{
  "init_std_down": 0.0407,
  "schedule": "wsd",
  "decay_fraction": 1.0
}
MLP neurons of a small language model. Each row is named by its layer, matrix (down: output weights) and neuron, and shows model dimensions 256-383. Each number is 500 + 25 x the weight over its row's rms, rounded and kept within 0 to 999. Numbers have three digits each. A neuron's up and down rows have the sign that makes its largest values positive.
A block is one neuron, or neurons of one layer that tend to fire together. After each block is what it responds to, as a language model described it from the Wikipedia text at the highest values.

L4.down196:498493523478518494532459535554522507515484562492493519532531483534476509481510468502480518466555517456508516516529486500445500501469503472536514463475499539477482476541500426522512472483535479546513518478522479468493554519512474474549468469508495483518482476470475515494521461500531545505476441482478476469535493537477464484517425470536499460520486530518483499499495512469509487513474
L4.down376:457516444515521528519491522507546470517496513559449485473513531484501498495507516491512475504469498501454520504512512523508532533501521451545519484483524511466491454472541497525510504508507465494453533468520486479458475498517476540518516518520467528476540534512474501491495517492547523492471496523503507456511529535516499489521430487479575497482488491486512479474480493534497511520509
L4.down712:508483481506519517573482491508502474528463529473501516498529478509529570517507464475514526494509482490502525524500481464476499488495490464541537495496527524494522496521519489496485522531522528516563486481479443471536508488498484507427484540509508513533540490507525576476505504494491472484513499467520507528575500562438474496518449499487520469496499495494553474489491482489466516487535
L4.down731:533501516515537474519498491551513468517483515507499482505556515508544512471489507500509494491510513533490447507491485477467508476534529532491522502516519489538490508499478437508474514436454549522477540520516486479493553511481473519463523476460482470484490536501537490487502475511520487523523495521515550520530490540501521512518484555460508484502459547505479480494501498502499522485498
L4.down1133:497475476534542472488500543520522481505525468507523475509518486552537511563500514511511506468507525482473513491463444508477550471486487444493524495476495552497507498562532471492486527527455530527549497504497440495536467471500517468477507551497474483474461539514503510516517523479541508470514495533473474497547528534431489503507487469494466482460517503537501447511495511532505524499510
L4.down1189:523512495495491486442462491496511494516495505486521522517537464469530503515530503486505507498462480482474475491506464446466478538544557474479523479511496509502456505508489507504504486471526513511571462482500479486457506495465499470502500487530518489512489481479564503480523501496449547499478492521494476439499466473453487501505518487505530464543504538488536525498520471490520519569513
L4.down1430:486504534515521516522542544508520484511534482454496559464472523509572512528512480509527502471508499469456557481485511517478514509504474486545485509519473534501536539520489498543468464527525489482512536513471468528516511505480514498476451514481490509506471501503508473514508492498508507503506464527490511493565549531529474509481484533474470499478502526515512479492487505471441507480525
L4.down1447:508465467506514493536531475541531490516449464476508513492514481506486523521502528489506503490462488508528529503553450520471515511517521468562516483526543489514488526543507489498495504518476470500540490482484515489495487497510509456502486555532494473506538531526496489513550522495467504487483521485514524506501499526467473489495400480489545481504479548496535476504529457480515501486497
Description: Opening pieces of words split into several tokens, mostly names in lists and tables, as in Benn(ett), Gonz(alez), che(ss), anim(ation).

L4.down499:501522472482480503493476484527489515500489523466490518494517502529513479465508482524495499548491532464512513508551497508507525470493479541467470504502528470512533474477491555504489473502535487522560491474466459488495524484516538473494527483535521517477537510558469455486536542474501510463514474495479528453487517546468521480533477568492525509477497512502465498508462456564508495529484
L4.down704:448484508512478514498514467479520517432492513521470526488521464469487491478481543518479485540505488481500504463460484495451507470529508537506452522502508512497515489524514527499550458490470525533508477482510455537498505476530508460478499473464545529530462511514489486501459477489512527531510463478478474527494562505496517483478578525465479496494501522520476516444493467475533544507492
L4.down958:471496531522488498490535470481478534516496473459491488489513466525507534526512509500472462505514436481480529477533521484450533537462536536485547467515496504502536509544517436459468489513546532474540497487509488544496508443514473539492515521496494499463555476550504504498523478524514497551471501459510488490461491509496499484488487509538456459485522467506482452496496470491483545491468
L4.down1105:479556479526527499493508469527522519514512483451552479527505470458546494487519501559473495529490482518517465491525499469458547496486501554461543501469458439484495507491492506514494496517497456426551506520484506479485511509504513537494461510482529468470498513498542549500512439477493502462498518466514522501488515541533535512508512497470490500527535518489494497468487509495504521487496
L4.down1258:514495514509508461495527469483512527467484493488477472489468525507483440551476522449483463483467492517482505501456469489514491485475528501513521517439483518507536508505508470488458495498503495510505486511544529491473452495464479455509502483511495504530459534506523508506535490513501502543533502524476453488546490493534496522503532517526459478535520498529535527499492480491511475497528
L4.down1288:493463499507514483494526482477525499493487519494540522508509475533455523478517503533476479416493508496544510507523496517513519455468488521472511507549529468510459480501528537501535492504475498498453473484523505501490489517463498499493490495484468529506505509484486475491528459456513534512493527499468499496523490536520472554507510525528521490513528494527480486486510494478514486447480
L4.down1437:557508541477525500453482478549506496502490466480502452548504507491504465462475504513542514498535494489488537485514511491496508519506504479498498487488470468521560514453500531479499539460497535501518506530528482471506479510488503522495485513477462481474511531537522487507493500467513506513519504478488519511477453465492460453474536503509523499508509553529468498500466505528481519529466
L4.down1528:532478502510523456512485550491486477546486479464494436500469486521469479495465508497517470479514501460503491496500538521501475541489542491495534490521548475527462492477522498505496500538512497483506530511537476500524496553490495454482501498465526468508471454512521464520512466481532482473486480477472444498523524533476509511488547504506495512542515472486507519496565560491475530547446
Description: Ordinal endings and ordinal words giving a rank or placing, mostly in sports results tables and athlete bios, like 7th place, 2nd, second entry.

L5.down78:517523516547478477502516533464497507485492522468485502498480494533461470525504489493450502521488502509475462466499503561504515540509491463498485518504512509453503501453495520511486514495474464502565499482531470482482499516504507491533486481501537506512491483451507482446511472498477509459495503561480515511488509505489502508514486456448451482521498478500512483496497518501491488496494
L5.down566:511493476474486500508543523506450469520527542505462538496501522491475485538485477510491465469494483518503490492510529524535503469520500509493493491483494509523497467523456488461511471457508506459450496504459538517501504515522536451513473446506512529526524468487491519466451528515437523501493496522507489476525484507523533515511498482502503525452475513499508515479526528505519508553527
L5.down666:477472536458511523485507509513454493511473500505511500481510497529503487520491494524477481478470491576486494497439556492507498501507524505450458523498503502507501483502506481501502496494474495523510457507494514515482475505439492549496492518479498484569442511489479482536504428458500485516544450496481514534525476530495485494517549487519500499532493455487520512516522515497515516518488
L5.down830:456498527467497497480453537512461473464547492497531519501509518505519501472493471525507523485508522498487473497524490477506488501475510475526488508516511487547505510453498521473462546546527451484491495544550471466525515516547541514455464489506530461503460521497489519504504557567540474493425497464465496535492468535446543502518499498534505497491517460505528517511502505537474500479490
L5.down995:532437501494511468544445498510479458527496532449537501499513494509541515522511540486465473499477495483507537470505512492474468524489514488516454483534480495505510505542483478521483474513477481486526557505479458475504515503547503506515493526518538483504524485520495551515524481519505469466520559468492475517492491494497493517522490503509525534500452512476493521491504473478503494464559
L5.down1111:498607453480516468472507473515500497446504523581498461522463520522510546493517506536483507485476499522510503474497463508530509498518470515547491487471509453544539484481443536509495491512500501536491508512521487489419535455497489489487499533505494514530522477492502473507514488527517498502486458506499485483460525496531511502516454506552505467494517497502528517514484474482548470531487
L5.down1357:505501458457515520511514488463487477534504493498494481499477507504463527490474426496538452526493484470452498538526562496481503483465535508521468476479525491514486474527510536488523465514504503524523509478465530490517462523491551522477547529468506506500477513481497489494494499518509524480527481496550516470489533519476473484541537495473482560484507459504547541493513525518527468476465
L5.down1520:504488456516470512486533499478495500507506535464513479518525497505464467472479458483558470488550523506501517555516509492480559473534522525491426476540508482509520507523464530476501501475572505516515533487479516471505487481492525491529486495539478490488519537485479508476489537530490454518509535498504491486462474493460497476513520488457499493480475527490498526497512496511505518504483
Description: Mainly the invisible formatting character after a degrees-minutes-seconds coordinate (e.g. 34°39′19″N 078°35′21″W) just before the slash and decimal form; weaker on table-separator rows (|---|---|) and on the word History in section headings.

L2.down333:447510492506474517488486490497449501501522495531543528522508491481520510514539531493498540443512500489508477499527513491466509519517527505484468498507533510483544476523471525540492477499515488482512493487465476468521489492521456539479472460508428512512535493493488492499495511485511558490553463460514480509503501482558496481410494536510531483449531521521494469473544489519515468470494
Description: Year numbers that complete a date right after a month name, day-month, or "born", e.g. 4 December 1999, July 1987, born 1950.

L2.down50:516504502486503509486512506468520506500497489479496510457455519521496518498557519524492541528509514519475518521504520483501507485489502481486500532493496472461477497492496518523504498492508536506544472489481515520498503519508518459489470523500486506483479496497502455485525492497515503524483540507507523510508491494514502499512551519468497495512515489500506514497519483494470476509491
Description: First word-piece of a capitalized proper name, usually a person or place, beginning a new name after commas, pipes or prepositions, e.g. Jac(ques), Brad(ley), Mar(ienborg).

L4.down232:487506524506500456473518514480521495489465548477501501519503466499482524460492572514495508496472470501470527501528471503522513496521520554491558478529503522508529495533492483506428533538494539530522472510433491492494482517466454526507530510545545480534470502530520484526494527490503494531499514477529477521522545504509503506474522509491467528502496511486436514492490476482531509543509
L4.down468:493510478525476484496511504517478468477467515488484500536480530463582543513519485520483526476500488512483484548492536517516494517443534530513544498457531513508534489442497523499491504496531481512511453493490522444478484481497427498478527519459475416501570514521483514457494495498502444493503514513500512528464506501486476538516475470493467478487454510519475501503509476486534462523511
L4.down735:496545489521519523519484477493508500501579507530495493488467524488441487490479474544544523511451526534497506475558499487509493502468462539503467499492481506534505485541503525480481451504508555475497466487493500520516493497471455489473493538482532464507510508474464477493520462494507489480495504553512458521494498530476500508498543434523515487484506478491449533506470518534494491485534
L4.down764:482495496566475508466517507488487523521563522506491500480488466515501486511472552492509481485522529518521503482456503476491531566494517537500471534525500463452473449475472509486439506531476510502497497485441515507472490484488467479530487497466474469530458522498522498542500524533531499505503503481469540506475496486524491464536590506501469538515503533499482539436474499500490512470460
L4.down833:462508482492500501456501493469513549513511486459516497479546529495489488518445496533481496489484479506531504475489498474503490481532504492496522530521512471498451483494459522539507500529510516443532524505493472500528474508477472502522492491437504505524501500505528483508496508512495484492535520509512508518537501518518524522498641460481485480502487509534510481505517496521477478468501
L4.down937:502537513531501479498480500496504476451533517492466500568520508483509479462496495516466477489477525518495480558494512499519528469540485516511491453552463483534533478469484453504506498494537482526590508466480489506507499542488500513532523541545525506490525517495485520500461533477521498481455493499525484492461481496530514541490583483472507502509527532470492544503476482507471494470498
L4.down1237:517539460516459515451521490526472475539496499503509534502512516499546494551488459490521468486488512482526513499449514483482486462493556521492459511510466531506491548529475492487506471488518492500533491526459553518473530451488471495525532497503505478506505496500509487485532523506481480491547523488507557544482511513481495463540577519534465523485507469502499473483496513501506458498509
L4.down1440:498515531568486504526516472484540516534542530503526497470495496490458555480445506496515495513504454492500489516475484499455486476517530494536500509515515459528512490484512507546475492495504502481490474485541469480490478500478505505493517502486464515506486512497494474490524508486517490513518474498496553524489483531518494505513533462493492507473469447488495518491493498432489590486530
Description: Mainly the invisible zero-width mark after the E/W/S of DMS coordinates before the decimal form; weaker on mid-word pieces like -oints, -pret-, -ac-.

L2.down481:499521536489509467519472485509507523468513495514507488551496497508445535463505503507522447532512498509481495470499486488467503486481478525513508516518510503471505474505482537515519474519522477520554475500527481528513474496486500480476494528474522515464495511511468512481472507494536480500516510490514483509515494457484508528520473487521506468500495483517479525481484481470501503474517
Description: First token of country or place names, often after in or a table pipe, e.g. Japan, Camb(odia), Eston(ia), and first names opening table cells.

L4.down6:484450512509479494460498482522481504467506506481468537478459509522512488506518525516488520454486494469499457495495443500506523524494491506518516539510478542501497539463497533513503509462548494499544526500503532474513508466493490524517506511483493525553505507522498502514529538508526537487467499474495503474519521468483525492488540549478509503541480476490514489488519503460461476477505
L4.down720:463499462460437492476531505517504512498554488465489503474518509539512494536560523540545493488500498505490495503482512483487551513565491518508452494521494462473473493463482499480503523465537468492505523524508526536490484459487481527485491473511529494483557476539509482437467509488500477490570459463490498535492530510496483485513587513464491468480505520502528550466473481491477438527505
L4.down1102:531495520488439473494505470500453485498513547531473537542510507520523498521491474480531488530473493486494545469511442472502483511515511536462459535498524483536484491444525488467496501527514481484526491521517486476515464511497462548498490517443470481510527450523495488492511499486516466488510512526519498523462477494489470478508493492473480467474494511482497487468551527486477517518525
L4.down1270:499509489467476500504512500492498510488503515478489548533522541518482497478502522474527458504473520486521525518507511451495496488620496535533473511492466515503565488483499490493525499528503484478536511490479531504538511532509468506483454536481496470522481526517482504505481527521534519495484488520479487503518490496468466499495622509501497502478501540499523483490524473509538505503517
L4.down1293:418513513473516471489487497458507470506463540478510533495517508514528490476464497510505494463489515506512497502521474511464527498520468541459467482512512471514515484483503489487515547517503496499552514506502508501516501500548533484536461495487517520529475468503540479512483522496520488506511511496505526541496500516495483486484673493493535492506532502513498502491495471456511512519441
L4.down1300:474530443470484478481448557494548565514459488537515478455491507549484502501511523512501529501515486473508455508490530471499461488567542459544522478455536469510494514533494531509526498495495524507496540525527489546481463533507494504458493535484521565485506553496513502513459498466517519483501527496507477503476506475458500530472517456515514496485520531548497496502520468474507544501526
L4.down1404:516493513487499542469479521490549521509525505476468532512570473525549507435507507520513473454564527542465479505492557471521459535488482491535505477501490518513521524495469503502507468495519527508541519494448496463517478525520459495478493498546475485516508487471461497506468508484500492518528484468510498471502515492461498509507511517490470520491469475534518493500497479525510529473471
L4.down1506:505493519489504494500488508541475498515512523503437491512465531519484494489537495520488443514531486503461502535506472479491495519519529498470524514488472462448486499472487498506496520452491472534542520487492487496521524460481517489481507499487512503506487508510490475458489525509460500485518516526531516468466499510476487502536640508521532480487527502505531541521498485471495500515461
Description: Year numbers as whole tokens or first pieces (1977, 2020, 196-) in dates, tables, lists and ranges before a dash, comma or parenthesis.

L4.down262:500501531501546504515456498509519491539541521487502519513485523509495546516548508485476515558510528517478519514499517502465487518452516477490508502489463537522501519498526496528514481522487490477463509453455415530484556503521456505469508490514524519465479490476516503459505498492522532471507468447497512451512499549445489489472516519515534499498507491448527496505443494487506472541441
L4.down432:469535517492530489495495503505510456488495514508481491507482473491474489522541476509548448529508527489519477508485495489492496470490517515484491506488478468554444485514500521512471497484517500514468533563470502495492499497502492484476488490489459468508459480457524488497499518511501535452489525512526531528502515456474544501538534535526484506495506518502480499488483487491527472461469
L4.down854:505529502504495479488492526556529512488474527507493491541509491498531526554526490496508482528511505477538555495491472498499535507486489488473506497525501503506513522487523464485514524478503490519471537523501504487517513498483483482518494491452521517452516469481518457494488532499501511507523487540520503505469476482478480490516574537544504501477466550479520509496487511543529448476538
L4.down955:470527503476492495499453484534518513489534467477513500499520483534496522504545491568521495531535544509510508510528492481459529472492510508490446525505523496490510442544493528540493512534544491521515511499523480506510510506540475485486540473481460468480541498507507513492495550509502465444500477466524509488502524500509495506483558497524490502531496488498521497522480482482499491491495
L4.down1008:531526509501485497534507511525508504523526500469456467524476511495495511495506576532473470490499483501500501504506480516478518516524532552513494508500469526480500460463509503512504507498482501494533524516526504472497532495474484524522495471511528518530518511502509533484496478469522520481540515509480529525509502521472526465460651501515511493483494499475513503511496513501509477517479
L4.down1285:493521533462491516471545503526486484481503509495510501485535534506537502512476513495488496510502471506505528505499527463516483511524516520483471493524491509504464533503488506554563486506493467460516518496502488512536493503481477469502516507485520535528438454519532484527495499478438505517525518510541527496489504468509451486505519462495489498500464430492503497511477523461515486498504
L4.down1327:532517553512512479534494517514526516490489491503496504505542521517493549503527525501523473512498507512485527531509468526493507519490531477491514462537486528378512499552507457524494535481526495499507508526484476530554526506512515539485502493525475506542545483484504536497527508526506517455573481498491522481516487480439516489486603492492477481464515512489512444518484521504507490498494
L4.down1483:509500506503504537473492512545501516503513511472496499508475483503487509479521506506528509448512477501495527565516518519478513473479498490508559525504466472504512482492486483492483521487518477477564496543502505460517479551519523518491455480506462508500461556467516499524477494508516525441473475480512505477531482497480483520519575525498507542510466537480498503498515465496484493507482
Description: Common male given names opening a person's full name, often in tables and lists after a pipe, comma or dash, such as Paul, John, David.

L5.down93:477501500533460510481483506521469503521491474503513527527517512516471456496455531454471507483492518505520508483489499507504497501541501497488464506505515503509473470460482536490489505494496498543507518506513462556510441493521512486514487490485461505524494469484520483511537474489502528485497510516497564521515515508511504472473586451515503504473529497499521500504509491473505427501477
L5.down254:466540497480555537466478482487501479485491507471515491533485468527499475501463485484491497482520497494514460505533466528510492527496501573497493466494487524507459490524479513480493469484487512485521502531489489510502468534489519523501449498463506497474524485507485457509484529496510496511509499487478490523489488511483534489514618505439492515545466470517507466450462501537504482486486
L5.down306:508512485491476486469481507513494559523456487460544529478485499514489534499485514516450477497504527538496499499503530517476504490476535533503487499514516515472499480488493501520542508484512517534492469485510510471483528470508480462547489494489552495497507439494488521496492481488471476511513444467566552496528497499503482478525494475474497463480480547438509507508496502493510520494539
L5.down431:497533540476506509544483518502471503507492519525488548516512492511456480503511496514481525505478531515524498520503529498551495510497486506498494469516497495490530477482473538482552552471510480527501382512509518530493505504540499498520479490539526508508486494528482511488514538524514512511496522541513530508505481518518498552490521493474506490504467512506523471529556539487570480525491
L5.down576:450501530495518503480545504462490531501499521509504534546519510487471509506508511472551496500522527514509535518490503482492495506488485476515461473525470506477517501484494497475533525486566490473484455517499501494507480532457487514486510512506503484481521481501487488520505539489472531501500515495516500460504521467522450544488493535510530507487506536501474485517493473522502452520478
L5.down732:501505493505534492499520511449481453504540501504491476505534491500539525475468518482518496494495479531479507464526535511504499513476447523526489547495515465483500487519524511510497501459531558500520420548456474462524521528508543505486485518495490546494490490541487484473493498542476521479482528508492496480493514481501564484498521471474490503503500498459492493489519477453493501521567
L5.down852:511516477523480491474497480517498439470470516483485476508516502511481485501489504528525461512459484460451487504491490520497526519533502479477478483454524485480487461482483494503509484481504497547498503479490499484495471473571529611460491488548493517501502481518471513493553490490533480476489472541494520468491531513517488475509518503546494488464437457498526440521507457570448465463500
L5.down984:513527454512516468502483518506497482471502472468488527536493517477471503528496473509527472462525492543504535467489504474486560494513521505477490524493507492521490470510477533496480493488519507508524515520478543490560516516479510542483522480473493511466519527506530469482470500477501503504535488504512507469518499527523490448486589507479504530464511512487559519461521507472538508514442
Description: Final nouns of award titles, above all "Year" in "Player/Coach/Song of the Year", plus "season", "Award" and ordinal suffixes in sports stats.

L2.down310:477465474517505505569507496526529503500495491472514516476513493494493496535482504529516506488494497560518494526478507553468508475494487452484538474514519487468479456477495497495480543510512485528540518444508526482492468465487519486480498508497530490471506449504507536526441530524480520500493487477490497477462544525565491524476491510514497461485492484499547516477511464519464526537520
Description: Invisible byte-order-mark characters after degree coordinates ending in W or E, just before the slash; weaker on scattered word-start fragments like co-, Qu, Rey.

L5.down304:455515477485469519547501542506469503500493494437539504484513514542457496473479536495509505502529516483450490488527473513490531510478472521508476505508533508498484454473448508476498557503547468506535482486481500502562450496490503516488520485497504552482557486477501486493505559533501513485486472500507534518517493547570503509482585492506478525479487513513468517489487477464498464529453
L5.down332:473540525480481501482499482487474490501517530477517491500518515542511507544503490515534527513514507520546502455464489480502547503550517498492480526468482472475472531477477514457513504523510505432496509524512490530545490508513479496532511491515484483529476532522443459501475507427509525464473499503478501490524503440560509490511526517483473446478523526492522491496506490511491550547499
L5.down532:479507500510486567494496523539496511494458473459459517486423489495502506505488497501501536490511469499482501495469524524512504479483497469538483498499485535518548479515510501479525543490502509479495475514494528505570499563505540487518547480508463506470489544506486515521500497508522494509520514503501523516520463483489503506496420523499454497497475526510499511490500522482489535511511
L5.down551:440489517487505524524499498477490496456512481523504470494478482510509499499504489536530501505521540500447487489505487483520514546514501502514503494456525496492516474499515537494482545506498540501495471464492480500535515485473504531528486517510490484509500507525525492503453470490509545493494481497515503520496470516511458507514568509526459497452499487504521481513494470508500471537559
L5.down563:509428489515519507501538506464493482513509513459510516511572538492520498478447478507504569519499489515487522531540542528551480514515504438480481534528556502520537501481521530499551472522496487479510495510474502530513521514528515489507482503545577484490483499497528483519504509498528496460476492503541476475496512530527496518508462514506522533490507465492497489499526502515501483502559
L5.down785:534495511511481466489511525483519481536533480504501472468521475517550487508535507498508461536492516483481511507502472507498528497517545458484498512457539524517531513460507524510489505536489514496533481504461528470526490519510487459462522509492508559491467469492509501426513521494509510470487508487476532503552469495480502540532470503545533476506537475521521467515475492518528531511487
L5.down1073:503529484474479493484527541503447496510501526465462503499502523476516483501461520501507490463518503492469506527504494464492519494487444522508508512512514441532488477514500512508496504510548500488505495514460490495487528496504523487492526485475472506502524481498534501461523518479495507500474517487530515513530486490499449469501517473491497502489498504472504500488539452469465462495490
L5.down1287:498527510498447493514504482523491508448481517459419509465495532508552478500486490493502510490464493518518485458515523492506505510494492510496481540482479492515495545462496506491541459510496507501492515467527454534493503489525447538518518518435522518527505507505509494492496548442527500508518531550534511477503503515508506539494516515526501485490514526477502525504481474445483504484516
Description: Year tokens in narrative dates, often after in, until, from…to, or a month, or as the last digits of a split year: 1929, 2016, 18|53.

L2.down785:532532507483453510527519475516478497484575520527510478458467525510511473493499510495500471494484517500519520527492517460502509479512526494520520485558488501486509474535485516496512510486501475497535499494464544497489502468496475533489523516538480549510527488517517495442522534534541466470509508505493529442496537472494499463512436471503527515467498497535466502474500539502513559498510
Description: Capitalized words inside multi-word headings, table column headers, award categories and proper-name titles, e.g. Cross Country, Directed by, Rising Star.

L5.down212:526491511555554536520493494526515496482534480452521514488496511515487507511499540508544525497502518503471475511518508510486490495521491506441521458497503520515518478517480496475479532514468457511538504494519499542431512513504506520527498470521544534514518495507521556478506475437498484503479508473493543512546506508505477485511464480507505495517482544459492446477456479481464507484504
L5.down298:506472499501520486517520461519474515509481500508474511482504498516518532479541532514504492514494506543524514487515550516489475482450460491512499461494486500488499501512510479550504498558525533523495546518426493509542503492538530462513518482496525476458536485502506518493495519473481436504489492511488488503511516521498485507526466481495458501513483486483512441520470477527489474509514
L5.down788:491512496512515454500549472496531517520511547491486529536430527517502551519516458532498470446532481518512477481503526441487524487502510473503549499522512515468518522571454517486517499526511464514487501523501469512552486510478495457469476480535507508507463498497498533473500482523533489480533503529509522502529504511490537481475500497526475506524501494504505484529501499505527497489504
L5.down921:494508523503490454502484496484449509496457493487490447431464503483522527501522471544515519491482510539481490520510524491491525503540562516509498476512468501504543500510496543497473514484536496550511512507507487511501508496524473509461530477498519502506436497581495506500533509510490515511495519519496545498445480500528477523519453524490536469500524494493490492509463488534511520532518
L5.down1024:436524465438509452495495526465462450481546488504489516550533506530513507514486541474465525465482498487451532551493499483520513469485476506490490462474482489444482529478477512488509501490525486488494528470494473520472476472515505469492482489491475471510525501504527485496502515479490501485487497491532480526505467488511490477534517485437530506477519494529500518507522495536495497516488
L5.down1173:472561525493472500522493511535538481465535530506494521475543468485452512507544515471522453523525526543508511526493529512479506524509487454479520506501489498552510451480486502520466552552528482521471491519498468495514494519493482538501499488462502504498505495499498522506464533532477527471564500517535529482527498464508509524528589455548524511524478512434511501500484508505484485519483
L5.down1422:491517485476465496532521475472500469490457492478507476497505505520506547475540493443496440445498517490464538539513528497461567515439527527487482486546506506484471491520494497507459514512478529510536484524538502501522509476471528512474439484522497486466495528512525496522483484515543484465513478478532499504471513490506488476513469499478506547466481514533520498504513487495462503474557
L5.down1484:495495510528501466551543522497513455528507490498534524487543488501532505528468492488505515541517492457514512496541487507518490498487510486495496506492484493502506498456496489526558495484557497499524509509534496485479486481530487493424436481531487513444464460528532535491515487475489478494538452501498501472564509478500504512511461494528537480495491494452472438557509507512492479496440
Description: First-name tokens or their opening word pieces in lists and tables of people, as in Vlad(imir), Pet(r), Juan, after pipes, dashes or country codes; also invisible characters after coordinates.

L5.down264:496511492494516527511498507502495514502515490497508491455487499500483474522509521454498515526506510503507501536520515458491492535455505428558517485525492476461538505508509511481495516526522528503492479547521491551494478478504478466468557526483478531475517506501458507530479500500454494463507508469519481482474535473519488525516333521527513471502481500519519468485490497502508553522526
L5.down555:522469532527505489500524493502529531495506528487511498501506534539529500537515494458507535504465515480457444491553503484517528514495538557508505483516521520472519477525486505533524540518539489529497539540480497517481527478497459502440523468524522506469489542515494531455517473483511458477496508526498492485503536457493476521509449519535490528488503498468471506498497487490528497495549
L5.down601:478491511532462515548535477474498469525461507480526461527545530523558517489496516549510517498538460502512482463524521500486477492483499493506514474481490489508500504502515514493557468530541544502521513464481494489496473497454539463450504511491505489535494497502566537513483481489506480500513487484469497525503545444469486492499494534527573524495507472525472485515514481532513504514569
L5.down663:497487483498505507534482508475511560489489512520489507519482459501519547525515506482504514475448495520512505506466482494516500500477510503510505465522547507469513460471550450524497555517526492487597502484524498516492497470447479477458524507511514505479503501514487527491492484498483481513479535486497478524504509485493472496485441471522489456491513483466485503437493460528445557528459
L5.down1159:513483491525517508548506508546527508491498485492520499504489470439487504469525500487500480522480525507497526477515543485474522516449485464522548491477469495498535512513482469509539506490456540511529548508518528467530511512514491490497537483516536517526497532518514494495493513503518538493546528532504469534514515470490498516479410537488527519534514468518506508512522559521511540511514
L5.down1265:487504493517488495496515502495468493471477499531486480503481479463557528480509510550445528460457448489468502488453476503461516521441509546508506484506535492478521526485498532519511515504498493519550508512481493531518499471514540457513521487522485499510544482486507505529526488500501501503494526470454468525509493487478487509494457491521531492528466508508464531478525488521481537463500
L5.down1442:486486512485519482506489469505541485494473498512538496464473495473491518493499515479525523474496536543506480487500499490528466509492530461533576484496511488496515500497459527447478525493485495496498521484485525541510481472510483545476509502510504560541497538531533501564526551496517482503514501536509518486479485510504494522479457531501499516476476533496505491524479519509483496510480
L5.down1522:466499526512502471503499528528533539493456492481478527474499481479501532489542507507465472481488498487508526458481475494492519557426554477514505488486500536520478537477487471512517493467475472500493485500509530504502519483520471510495510481509512486527546509535498455509462476486501484467521555522458476500485459514501487471462375485523493522476481562540489511505474474518490542474501
Description: First sub-word piece of a multi-piece word, mostly proper names and some common words, e.g. Lithuan(ia), strateg(y), Sher(mans), econom(ics).